python train.py --n_layer=11 --d_model=160 --n_head=5 --n_kv_head=5 --head_dim=32 --d_mlp=512 --vocab_size=2048 --activation="silu" --norm="layernorm" --norm_place="pre" --norm_eps=1e-05 --positions="rope" --rope_base=100000.0 --rope_fraction=1.0 --qk_norm=false --attn_scale=0.177 --bias="all" --tie_embeddings=true --parallel_block=false --init="normal" --init_std_qkv=0.0214 --init_std_o=0.00456 --init_std_up=0.0214 --init_std_down=0.00456 --optimizer="muon_variant" --lr=0.00575 --lr_mult_qkv=0.7 --lr_mult_o=4.0 --beta1=0.93 --lr_head=0.00363 --grad_clip=0.5 --warmup_steps=200 --schedule="wsd" --decay_fraction=0.875 --decay_shape="linear" --final_lr_fraction=0.0 --batch_tokens=[8192, 16384, 32768] --seq_len=256 --doc_mask=true --train_tokens=112900000 --steps=6344 --dataset="wikipedia_en"
MLP neurons of a small language model. Each row is named by its layer, matrix (up: input weights) and neuron, and shows model dimensions 32-95. Each number is 50 + 15 x the weight over its row's rms, rounded and kept within 0 to 99.
After each neuron's rows, "fires on" lists the tokens most often at its 100 highest values on Wikipedia text that the model never trained on.

L2.up125:47 83 61 56 84 50 42 51 31 69 51 66 74 53 47 52 62 34 59 34 68 27 73 72 75 60 52 27 67 25 66 50 59 54 54 67 33 44 44 11 58 83 35 41 63 42 63 53 91 25 47 56 55 56 34 44 34 47 47 66 87 58 57 33
fires on: "il", "ur", "in", "un", "n", "li"

L7.up445:54 48 80 57 67 18 68 25 60 38 20 58 48 42 19 51 82 09 40 57 47 50 29 70 45 21 60 43 56 71 38 63 43 54 55 62 52 47 75 44 61 43 57 66 27 60 20 84 73 57 35 41 42 72 31 61 41 80 56 62 33 58 39 28
fires on: "s", "es", " (", "E"

L5.up467:65 58 30 46 31 50 57 74 26 47 73 36 67 36 29 50 49 56 31 30 41 65 30 46 65 47 51 62 61 46 71 61 59 46 29 47 38 54 49 70 35 38 36 52 45 71 37 40 73 45 44 32 44 32 50 45 38 68 63 55 55 57 26 67
fires on: " |", ",", "ci", "."

L7.up95:74 49 36 65 53 80 49 86 50 39 56 86 61 72 58 45 49 35 29 40 39 56 53 41 55 79 64 23 50 31 65 62 51 44 87 58 22 40 58 69 65 68 50 36 54 83 54 52 54 53 29 26 79 40 60 70 42 27 36 81 47 52 75 57
fires on: " an", " B", " 19", "an", "st", "g"

L7.up386:49 38 59 53 45 51 69 60 40 43 54 56 93 50 10 46 63 50 62 58 41 12 43 46 72 78 26 53 48 59 57 41 41 48 52 25 57 43 50 32 33 72 49 45 43 66 61 52 54 67 56 42 48 53 70 65 55 45 54 71 63 59 60 46
fires on: "cur", "ar", "ri", " 19", "tri"

L4.up375:41 51 53 50 51 74 17 60 80 65 60 58 44 52 37 61 40 38 50 40 24 63 54 55 55 73 21 72 40 37 47 50 62 70 45 58 51 30 30 60 59 52 71 62 44 66 53 66 47 36 51 46 73 35 62 19 74 49 57 42 51 44 63 40
fires on: "s", "th", "mo", "t", "ation"

L5.up480:41 47 72 46 32 59 78 46 72 51 86 19 59 41 69 66 67 41 58 61 70 40 39 63 58 75 51 45 42 51 80 39 35 28 70 42 56 59 53 49 54 36 31 54 57 29 50 23 54 26 34 39 38 56 43 60 57 63 54 67 47 32 49 67
fires on: "im", ".", "et", "ven", "go", "x"

L7.up413:57 52 71 75 57 48 27 75 62 36 60 49 37 26 57 39 38 18 64 57 53 78 51 49 34 42 46 59 62 43 82 29 25 50 47 73 41 45 50 50 52 60 43 27 36 50 62 52 36 35 48 39 50 69 73 44 48 37 58 26 60 29 38 79
fires on: " an"

L5.up451:49 50 65 46 43 44 16 49 37 32 46 39 57 51 54 44 60 63 79 57 45 46 62 45 59 39 58 55 56 20 43 44 40 67 41 77 36 28 34 28 29 82 09 46 50 24 54 38 60 47 36 52 68 40 45 63 27 56 38 59 53 54 39 21
fires on: " and", ":", "n", ";", "an", ","

L5.up508:61 48 08 57 45 62 44 57 49 77 31 62 76 75 39 91 30 38 62 46 41 37 57 47 41 37 39 55 60 51 67 49 43 39 51 26 34 46 49 47 47 62 47 63 63 25 33 45 53 54 82 37 56 34 50 58 31 64 52 64 40 60 63 44
fires on: "r", "y", "u", "ff", "ci", " four"

L7.up122:43 36 64 40 50 40 63 39 49 46 44 47 49 73 53 45 67 49 50 74 38 46 37 29 70 65 27 58 48 59 76 44 17 34 52 73 34 69 36 48 58 37 37 65 72 34 31 48 72 55 20 51 56 40 38 45 38 64 54 67 34 38 67 20
fires on: " Man", "man", " h", "n", "ack", " Li"

L5.up70:73 37 56 71 50 33 68 58 44 37 26 38 48 76 35 59 59 46 58 27 76 74 36 70 59 67 38 43 52 52 60 71 51 69 48 44 51 54 33 51 44 63 63 45 46 44 52 45 56 39 54 45 41 46 29 45 50 39 50 58 73 76 26 71
fires on: "."

L7.up428:41 63 10 73 48 37 85 52 59 56 47 61 72 33 57 44 36 20 48 33 54 47 57 70 32 83 52 41 52 72 55 22 42 49 55 22 43 33 22 37 85 45 35 70 43 71 40 80 63 54 41 40 49 62 43 46 68 44 28 62 73 56 51 70
fires on: "ra", " Ra", "ur", " Bur", " F", " Nor"

L5.up289:64 29 39 47 35 32 41 87 41 42 57 57 47 29 32 36 43 59 55 69 39 51 62 54 72 27 40 55 33 58 62 52 29 80 82 37 60 51 54 25 72 58 44 64 62 42 65 72 50 77 61 35 55 63 50 72 63 74 43 62 51 48 35 38
fires on: " Mar", "arch", " plan", "er", "pe", "us"

L7.up198:74 50 51 31 32 31 10 33 63 42 34 41 72 47 30 62 41 63 55 70 66 47 69 57 48 65 49 43 81 58 29 34 38 24 53 39 51 59 79 48 46 64 65 39 55 22 66 48 46 71 46 58 71 39 59 28 35 42 56 52 74 63 59 21
fires on: " to", " in", " the", " into"

L5.up382:91 62 63 57 40 22 41 31 31 56 52 36 50 30 41 24 31 42 39 49 34 77 73 51 48 53 52 69 56 69 82 27 55 63 33 42 42 43 67 57 64 70 37 60 50 30 53 52 66 43 43 78 53 27 79 29 48 55 55 48 33 92 53 67
fires on: " and", " to", "ec", " or", "ib"

L7.up217:52 74 43 55 44 71 36 68 71 50 65 39 52 56 23 62 52 70 27 50 49 38 51 83 62 42 40 60 46 53 63 57 48 16 65 85 59 49 43 45 82 11 47 46 48 59 48 54 39 34 62 31 46 25 61 59 13 49 60 34 45 73 47 47
fires on: " of", " in", " by", "=", "s"

L2.up91:18 39 31 61 39 52 32 72 53 52 52 34 37 45 57 25 54 44 45 32 48 90 49 53 69 45 79 17 72 63 51 27 52 54 28 74 56 64 43 49 47 55 33 59 54 55 53 56 72 70 18 69 43 52 61 58 44 56 34 70 36 36 51 50
fires on: " part", "ur", "ong", "د"

L2.up116:59 32 36 54 58 26 56 80 36 77 36 49 41 64 52 42 63 51 16 61 50 40 51 53 55 47 26 35 75 64 53 60 28 55 56 60 73 46 75 00 50 74 67 38 33 49 61 55 40 53 64 54 84 35 48 69 52 31 56 64 51 62 40 17
fires on: " (", "–", "er", "ne", "om", "re"

L2.up183:44 64 40 53 19 48 75 47 54 45 56 54 48 42 58 62 49 49 68 58 14 52 61 73 49 41 53 56 63 45 27 51 49 42 43 20 47 17 41 68 55 39 49 78 43 12 29 45 63 42 39 21 44 24 24 64 63 46 40 34 52 35 54 70
fires on: "par", "et", "l", "tra", " set"

L2.up261:60 60 41 49 67 37 28 44 34 55 66 73 59 62 44 32 61 58 69 67 03 44 66 64 53 42 21 70 65 61 27 68 55 42 35 36 53 35 60 57 16 49 53 64 56 70 51 68 41 72 55 38 25 46 42 31 41 49 53 22 67 38 32 50
fires on: " her", " William", "ol", "at", " set", " w"

L4.up226:61 59 40 60 73 35 41 40 61 32 27 70 58 69 17 47 68 61 52 22 99 62 48 48 35 48 29 39 49 32 52 52 85 48 58 46 60 59 35 47 62 50 37 54 73 36 43 47 36 58 61 58 88 50 35 37 43 57 68 69 54 44 66 45
fires on: "s", "ation", "ship", "p", "tion"

L7.up374:26 50 60 41 41 59 48 45 64 42 59 34 39 45 35 51 68 50 43 68 50 46 54 60 90 07 71 41 43 68 36 58 51 56 61 33 53 50 30 24 55 37 61 71 54 68 38 59 56 68 55 57 40 74 49 53 52 54 40 99 31 46 48 38
fires on: " \"", "n", ".", " la", "'"

L4.up44:46 53 06 52 63 51 63 53 58 73 29 78 42 44 55 43 24 67 65 62 67 26 78 49 29 34 42 70 58 25 60 43 33 59 70 51 52 34 79 53 15 62 14 45 30 57 35 57 46 30 70 42 64 51 34 49 11 44 70 34 49 58 56 38
fires on: "el", "on", "u", "age", "r", "her"

L2.up187:52 67 18 25 44 71 75 67 52 41 49 70 62 55 66 34 43 63 40 67 09 62 51 50 42 44 56 40 60 47 52 31 50 53 45 60 47 50 24 02 27 62 54 50 50 44 52 39 65 31 58 62 47 81 13 57 16 46 53 53 69 60 45 43
fires on: "er", "mer", "r", "per", "ff"

L2.up353:54 46 53 65 41 30 34 31 61 66 65 57 55 44 37 71 53 65 36 78 71 24 55 45 41 56 54 71 62 57 68 37 41 63 24 35 46 40 19 63 60 75 49 48 68 75 51 84 41 57 44 45 32 44 57 23 42 46 59 33 45 53 41 61
fires on: "in", "s", "ol", "de", "er", "te"

L5.up223:36 56 54 66 55 45 67 54 57 49 74 50 30 47 33 24 76 53 41 58 38 64 72 54 31 61 38 71 61 77 35 41 34 55 48 37 47 67 58 36 51 36 37 76 27 47 52 21 62 31 31 44 65 60 46 61 67 51 45 34 59 24 81 31
fires on: " In", " Be", "ze", " in", "O"

L7.up245:44 77 67 60 57 42 27 69 49 99 38 52 27 55 26 62 37 57 53 66 49 42 44 46 49 51 47 47 62 55 42 19 51 46 44 24 50 51 74 65 63 78 35 30 61 24 41 68 52 43 60 74 55 64 65 57 60 54 53 26 66 55 90 54
fires on: "s", "%", "u", "w", "am", "x"

L2.up72:75 27 66 54 41 27 49 60 58 27 39 53 66 74 51 50 43 62 55 61 13 49 58 63 80 44 34 57 48 67 53 46 41 52 28 43 29 58 48 62 42 62 52 62 37 29 45 69 44 38 63 52 50 44 27 51 31 42 55 45 29 76 39 31
fires on: "l", "ol", "el"

L7.up496:52 51 66 26 53 39 47 26 40 69 29 46 71 43 63 67 46 43 39 11 50 75 46 52 54 36 62 61 68 55 31 62 18 50 37 39 34 47 46 30 49 42 43 37 34 40 39 64 52 57 51 50 40 35 53 54 60 36 44 62 42 48 88 55
fires on: " S", "y", " G", "A", "al", "d"

L4.up382:60 64 61 33 20 41 74 46 43 60 73 65 25 37 48 33 48 27 65 56 48 50 58 54 53 51 71 68 55 35 41 73 57 70 20 57 37 51 58 23 53 58 47 94 67 53 35 52 41 59 37 30 36 37 45 45 44 24 48 62 42 55 61 63
fires on: "-", "od", "ight", "at", "nd"

L4.up18:36 44 52 39 77 46 39 42 52 74 59 65 54 76 33 79 54 83 53 65 35 71 46 35 36 46 66 60 70 63 39 47 27 48 40 18 46 67 50 54 53 66 57 39 58 33 59 65 56 64 52 34 57 42 55 46 54 52 33 55 51 55 49 18
fires on: " near", " of", "en", "e", "pe", "r"

L4.up269:49 68 52 60 52 58 45 46 57 47 47 50 30 54 40 69 45 42 36 42 61 48 55 64 44 61 60 43 62 55 31 31 70 44 64 51 48 30 36 43 41 53 50 30 66 65 51 45 36 55 56 62 62 56 43 56 30 09 79 35 54 72 55 49
fires on: "ri", "s", "ic", " of", "w", "ge"

L2.up331:71 49 36 47 38 40 70 59 39 75 75 40 55 70 54 61 49 58 69 69 48 40 50 69 35 53 41 46 59 43 28 79 47 29 49 47 48 36 62 35 53 49 23 40 20 66 35 66 85 34 30 35 46 45 45 39 43 59 49 58 36 51 41 60
fires on: " more", "w", "cur", "per", "der", "er"

L2.up480:54 52 47 29 43 50 66 39 94 53 11 59 53 16 42 92 58 37 45 53 39 41 53 51 25 64 49 52 48 77 85 46 67 58 33 64 10 33 60 65 25 45 64 38 53 54 58 73 24 76 32 47 28 40 36 48 58 81 26 53 50 49 33 50
fires on: "-", "cu", "per", "es", "und", "in"

L2.up427:42 90 38 39 60 59 53 35 63 46 35 66 61 42 27 58 56 38 46 35 41 34 83 52 50 48 12 61 48 68 41 24 31 32 21 59 30 52 48 36 40 47 37 76 49 44 50 51 55 70 53 20 54 46 56 45 47 80 47 48 31 26 67 89
fires on: "ition", "cu", "di", "chi", "ni", "li"

L5.up82:44 63 64 41 44 39 19 60 38 73 43 38 44 52 38 54 62 37 45 36 37 77 70 56 70 59 64 43 14 78 77 44 37 62 35 39 55 57 65 35 47 50 64 68 41 53 39 45 33 35 75 52 56 69 35 45 58 57 66 55 66 67 64 64
fires on: ".", ")."

L2.up62:62 63 54 53 28 59 52 78 59 21 62 50 46 68 50 61 52 54 64 42 39 27 89 45 28 43 68 78 55 43 62 43 39 41 61 65 48 26 33 50 78 70 32 68 64 37 60 61 57 53 39 51 45 40 39 52 79 43 58 75 37 66 52 49
fires on: "man", "ct", "om", "un", "r", "ic"

L7.up179:53 69 39 56 58 49 48 37 23 58 30 42 62 33 50 63 56 67 54 66 48 50 57 54 52 53 42 47 59 83 46 68 30 36 38 61 43 42 42 46 53 52 26 58 71 86 68 56 29 43 39 61 71 71 64 38 44 57 28 57 26 47 46 73
fires on: " Li", "li", "po", "lu", " on"

L7.up484:47 49 57 52 16 40 37 75 46 73 72 54 45 34 42 38 59 43 44 52 35 39 13 59 11 34 43 37 45 62 53 75 33 45 47 47 20 47 38 48 56 62 52 58 46 47 50 60 43 53 46 58 66 41 77 59 70 41 45 44 48 31 67 44
fires on: "s", " number", " |", "ly"

L4.up187:70 58 73 31 53 51 35 19 29 55 70 65 55 54 76 65 39 55 36 50 64 54 44 38 39 47 56 59 49 66 28 69 40 53 50 63 52 40 51 58 60 56 69 71 29 48 30 65 52 37 47 36 91 29 42 29 34 48 35 49 44 54 47 56
fires on: "d", "a", "and", "the", "T", "ra"

L2.up43:57 69 71 59 53 37 48 53 49 39 47 59 60 68 45 39 48 40 46 63 34 71 39 45 62 74 39 82 42 57 36 69 50 42 64 47 55 44 19 66 42 65 54 72 63 37 59 46 20 61 48 59 61 34 67 43 67 42 28 49 38 49 51 34
fires on: "s", "t", "te", " =", " role", "Species"

L7.up355:74 51 56 44 49 61 53 60 52 20 51 16 22 46 16 81 17 40 53 48 72 53 79 30 19 62 55 28 64 68 34 44 51 47 52 42 67 28 43 69 44 47 53 34 47 38 56 69 35 37 56 66 41 52 70 43 50 49 49 46 34 29 35 53
fires on: " con", "s", " mo", " g", "us", " pa"

L4.up381:63 41 36 57 28 30 72 32 19 44 41 44 48 47 46 45 53 24 43 51 63 39 62 21 38 48 53 54 50 65 65 38 71 43 21 66 47 63 43 78 61 41 58 30 28 62 59 17 41 39 46 31 43 58 58 55 49 59 43 47 74 47 41 72
fires on: "va", "lo", "li", "al", "f", "iv"

L2.up157:42 53 46 66 37 48 82 44 58 51 39 52 65 63 55 38 49 46 43 21 41 23 53 66 55 34 59 40 35 45 62 49 57 05 39 52 40 61 56 49 34 60 65 37 78 39 76 23 25 71 58 35 65 40 95 48 55 48 36 50 51 63 46 71
fires on: "ri", "h", "it", "est", "dependent", " join"

L2.up74:50 68 51 61 45 58 69 41 36 52 61 56 48 39 34 50 71 41 48 26 39 50 66 42 66 59 31 41 71 65 55 62 53 48 75 40 56 31 11 32 48 33 87 56 45 34 30 46 51 30 70 65 15 44 40 71 64 48 50 31 63 81 63 39
fires on: "ol", "i", "ji", "o"

L4.up12:68 57 60 63 81 61 55 39 74 43 53 43 86 39 27 50 36 22 36 39 40 36 23 55 52 39 47 40 44 22 74 49 27 45 29 25 66 55 22 38 42 40 60 38 52 59 80 52 57 42 56 48 76 67 33 26 39 72 40 52 34 70 78 31
fires on: "ci", "ri", " tri", "li", "in", "e"

L5.up434:80 54 33 46 53 46 39 57 66 44 25 23 40 47 16 48 59 47 63 57 43 40 40 40 70 57 77 46 59 59 37 44 36 45 54 35 56 52 28 42 41 16 66 41 45 68 57 32 68 38 41 95 55 60 35 60 48 69 42 51 76 53 57 45
fires on: "or", " per", "ci", " to", " and"

L4.up278:63 71 55 51 58 61 79 29 43 73 16 53 60 55 42 71 34 43 39 68 60 40 66 57 51 48 50 33 40 54 53 50 45 55 53 37 41 32 54 63 65 73 44 05 42 24 27 52 46 59 45 53 62 22 51 41 62 55 52 61 28 42 26 70
fires on: " un", " c", "un", "ur", "ib"

L5.up373:55 49 47 49 55 67 27 40 71 59 63 28 35 47 56 64 58 65 78 52 61 65 35 21 37 47 39 29 60 46 34 48 19 55 62 47 86 48 56 51 68 36 48 40 46 42 68 50 38 14 39 38 49 73 44 43 58 43 57 42 26 63 47 49
fires on: " in", "te", "y", " of"

L5.up321:60 75 38 59 41 55 54 48 24 45 73 30 75 68 49 45 62 47 46 40 65 48 51 65 33 33 30 42 32 76 60 28 15 52 15 41 54 63 54 52 47 42 57 86 69 49 31 49 40 48 92 41 65 59 43 62 44 65 37 18 43 53 58 35
fires on: "s", " pa", "th", "us"

L7.up274:35 60 72 51 34 43 19 50 15 40 42 67 33 45 50 64 69 55 24 23 53 61 61 38 67 36 68 36 78 47 73 57 35 64 45 64 33 43 21 43 77 50 59 44 79 60 64 45 40 33 42 50 54 61 39 68 58 61 73 24 76 48 53 58
fires on: "s", "mmer", " by", "ward", "ex", " for"

L2.up455:54 59 66 64 59 71 58 36 50 52 57 49 56 72 62 73 38 42 50 54 33 55 53 07 77 55 81 40 59 67 57 28 42 49 25 67 34 41 45 48 39 14 49 43 50 62 51 42 53 58 29 69 36 33 68 73 80 88 49 51 33 47 56 33
fires on: "-", "d", "th", "or", "st", "n"

L4.up412:46 53 64 20 51 39 25 59 64 44 73 27 67 56 42 59 61 42 48 31 50 24 39 85 44 72 31 11 54 44 60 70 68 24 60 43 45 55 67 58 46 26 59 26 64 36 62 51 48 59 64 38 36 69 48 71 40 39 47 81 52 50 46 47
fires on: "ber", "s", "c", "ce", "er", "r"

L4.up137:61 54 29 53 54 65 53 70 45 59 50 42 48 35 52 33 64 57 48 49 28 68 85 59 46 63 30 71 42 64 44 33 49 48 36 65 44 33 70 52 44 31 54 75 71 48 44 49 58 55 45 30 24 15 44 63 56 47 55 60 37 31 56 56
fires on: "-", " K", "ad", "b", "p", "ud"

L7.up226:44 55 57 56 22 61 54 55 53 64 50 33 51 38 39 51 60 67 53 42 12 64 30 51 61 83 43 68 50 75 55 35 46 56 55 43 30 44 48 39 32 53 49 56 65 84 64 41 35 26 28 32 21 20 54 57 52 73 65 43 39 39 52 41
fires on: " Je", " E", " H", " Do", " Jo", " d"

L7.up197:64 57 69 53 32 36 23 51 56 58 43 70 43 51 31 51 50 59 79 23 35 40 54 59 42 50 53 38 35 74 54 36 36 47 38 64 56 48 53 48 42 63 49 40 54 41 70 55 46 29 36 59 58 64 32 82 44 43 41 38 90 42 17 60
fires on: " to", "or", "ud", " by", "ist"

L4.up152:40 36 44 45 66 46 54 51 60 22 37 75 56 52 33 55 50 28 37 53 68 65 83 25 62 44 39 36 50 44 63 61 38 53 45 52 45 48 08 66 44 71 73 61 54 37 24 50 17 23 41 59 36 48 52 66 53 60 64 40 37 56 54 65
fires on: " mo", " Mo", "mu", "s", "e"

L2.up194:42 72 64 27 30 52 44 61 54 61 68 48 49 60 64 65 21 68 50 74 32 53 58 18 31 27 44 41 30 59 53 39 71 35 40 51 52 30 51 26 36 68 64 48 32 85 46 53 67 51 57 61 38 45 60 57 45 73 55 57 46 82 40 36
fires on: "er"

L7.up347:25 53 44 39 23 39 43 41 43 21 46 49 60 69 34 52 48 60 53 54 59 64 58 42 44 46 55 46 43 49 42 43 42 47 52 47 40 72 64 48 82 58 56 71 43 61 50 98 44 49 35 64 50 60 48 74 19 54 70 49 57 38 65 49
fires on: "k", "d", "ce", "ta", "ult"

L7.up21:53 62 51 54 44 36 63 82 41 64 51 42 40 36 30 54 48 72 54 46 32 55 25 28 35 67 86 73 45 48 65 42 48 55 24 13 60 55 58 59 57 62 63 75 50 51 59 76 77 46 50 63 42 21 51 55 40 35 22 58 40 54 34 64
fires on: " at", " near", " two", " of", "ative"

L2.up263:61 41 44 62 37 21 27 20 30 40 65 51 41 75 35 28 52 18 63 25 60 53 72 61 57 82 60 62 40 33 39 36 34 69 39 65 47 31 53 39 32 38 44 62 39 74 56 36 76 50 34 49 48 44 41 63 48 51 58 33 59 71 55 52
fires on: "re", "va", "í"

L2.up201:67 41 57 24 56 53 37 52 47 52 71 43 28 25 47 31 25 51 58 38 76 31 61 36 60 28 40 47 50 44 37 27 22 38 49 49 59 51 20 23 69 65 19 26 48 39 51 60 65 80 52 46 61 35 63 55 61 35 41 60 50 89 43 39
fires on: "r", "er", "ine", "ic", " Republic", "ce"

L2.up461:83 38 37 48 59 28 44 37 32 44 46 54 67 53 43 54 61 36 53 29 56 23 37 39 26 43 42 55 35 62 65 38 45 52 84 37 48 79 49 70 49 71 54 43 47 23 35 45 58 67 69 30 45 45 63 39 40 62 63 50 82 58 68 41
fires on: "la", "N", "ie", "el", "er"

L4.up439:57 51 68 59 40 40 41 77 57 54 54 38 52 64 76 45 26 53 45 78 37 52 61 41 55 36 55 58 89 61 44 40 31 28 81 66 16 41 56 47 63 61 65 31 43 36 73 48 47 45 58 41 41 54 40 59 37 44 25 41 55 74 40 63
fires on: " de", "ra", "an", "on", "el"

L5.up196:55 22 56 29 54 70 39 27 50 29 38 42 47 39 40 23 70 49 64 80 53 57 33 74 11 55 52 51 33 71 38 75 32 31 55 76 50 51 51 33 24 57 73 68 55 55 46 42 42 51 74 50 71 36 32 64 56 60 61 54 52 37 57 05
fires on: "es", "ed", "s", " not", "ities"

L7.up396:53 61 31 59 15 49 41 60 38 46 71 24 49 57 35 61 81 54 50 37 10 90 48 36 55 45 29 54 34 61 59 33 37 81 81 32 53 57 61 42 65 70 37 88 31 34 51 54 32 29 36 49 52 34 49 38 68 86 48 51 40 41 67 70
fires on: ".", "fe", " years", " Office"

L7.up12:74 42 35 52 34 45 77 60 62 30 58 20 55 55 44 34 72 52 76 61 52 64 38 79 69 46 54 67 39 46 54 47 57 61 32 39 36 62 51 37 40 53 54 83 59 39 49 70 54 50 49 45 49 15 56 38 52 46 53 49 55 45 63 41
fires on: "ed", " found", "ver", "v", "ved", "cur"

L4.up430:60 27 61 48 45 29 30 48 52 49 47 27 66 64 64 69 34 42 46 38 68 26 74 49 50 66 26 44 52 43 64 42 31 49 61 28 60 44 76 55 61 75 72 46 51 30 73 72 45 41 63 44 42 79 58 34 41 54 49 53 79 48 61 19
fires on: "er", "–", "amp", "our"

L4.up109:37 78 65 47 42 55 55 18 63 42 55 74 47 41 52 43 85 49 36 60 46 29 52 37 45 55 33 67 70 64 50 03 40 45 44 45 68 49 41 27 31 90 54 47 57 38 56 52 55 51 56 44 24 62 43 37 55 47 42 25 51 56 56 61
fires on: " Su", " su", "di", "hi", "cu", "in"

L2.up127:57 69 30 95 70 17 40 45 39 37 53 23 20 84 55 58 25 80 50 43 58 69 61 62 31 44 33 93 51 43 76 52 39 43 52 60 25 67 56 48 57 42 33 42 91 48 60 55 40 71 70 03 74 33 44 52 28 28 55 42 43 61 76 36
fires on: "r", "z", "che", " de"

L7.up145:31 53 33 79 35 90 47 54 54 37 39 62 75 84 34 47 55 24 47 81 48 59 51 48 50 47 32 57 46 88 53 45 32 70 60 36 49 63 09 77 54 62 21 37 62 22 44 32 48 44 53 46 48 45 43 71 60 40 44 58 74 45 56 45
fires on: "g", "c", "mp", "t", "ti", "ni"

L4.up118:31 27 71 53 67 48 52 61 72 44 27 34 42 04 20 47 48 50 49 46 30 37 41 64 56 22 59 51 52 58 39 47 25 29 54 38 34 35 64 50 23 44 52 59 60 51 30 62 46 64 62 42 40 49 49 65 32 78 59 60 37 61 58 31
fires on: " with", "us", " number", "er", "-", "n"

L7.up425:50 66 68 55 70 45 56 45 45 35 45 50 45 00 64 45 72 18 42 27 63 51 71 33 61 33 42 70 47 70 66 75 45 38 51 58 67 21 74 44 20 65 66 56 34 47 42 59 41 62 88 43 16 31 41 50 40 30 62 65 47 47 51 39
fires on: " K", " Da", " Ber", ":", " Sa", "b"

L5.up441:51 48 62 32 66 67 45 60 06 74 44 54 39 61 40 34 47 61 37 69 23 42 47 54 40 34 53 57 38 60 39 67 38 50 60 54 47 49 24 37 32 34 36 61 53 68 46 31 44 35 52 54 42 55 40 77 41 47 32 44 47 36 66 67
fires on: "y", " in", "-", "out", " over"

L2.up498:54 58 43 51 55 42 61 51 41 61 61 53 70 55 46 23 69 61 60 51 59 46 71 48 37 45 42 66 46 28 43 33 48 49 51 68 29 38 35 39 37 39 37 33 88 09 59 54 50 45 47 26 41 54 64 58 28 96 61 58 43 63 47 36
fires on: "n", "r", "m"

L7.up262:34 48 56 31 59 35 60 42 51 45 57 51 59 42 46 57 72 65 39 31 55 65 34 80 58 44 74 59 55 51 57 40 35 76 74 47 47 32 42 59 55 41 55 53 51 62 45 58 54 64 42 27 65 64 38 40 28 71 87 76 42 55 69 45
fires on: " A", " \"", "d", " Ma", "."

L5.up207:66 77 57 45 61 48 44 41 37 36 52 23 61 35 37 61 66 73 45 26 45 25 67 48 43 82 46 73 45 47 76 40 21 23 45 46 50 30 51 30 42 45 44 56 53 43 27 56 88 36 44 44 63 46 38 62 48 37 57 60 32 74 44 29
fires on: " di", "e", " on", "re", "al", "il"

L2.up40:56 66 53 55 48 51 63 59 59 58 41 57 54 41 53 40 45 71 44 69 56 59 79 34 47 35 62 41 67 51 52 25 42 53 49 65 32 76 27 43 62 50 30 24 38 75 24 10 29 26 41 30 43 46 19 53 66 79 56 41 50 42 43 28
fires on: "an", "a", "per", "ve", "n", "ch"

L7.up6:55 61 63 17 50 47 40 69 56 40 60 39 48 58 37 43 59 33 57 63 63 35 48 34 39 44 53 50 57 77 42 54 61 54 58 51 44 52 46 39 38 44 35 73 55 59 41 74 33 57 32 78 54 06 40 58 37 83 36 49 55 31 52 35
fires on: "s", "es", " people"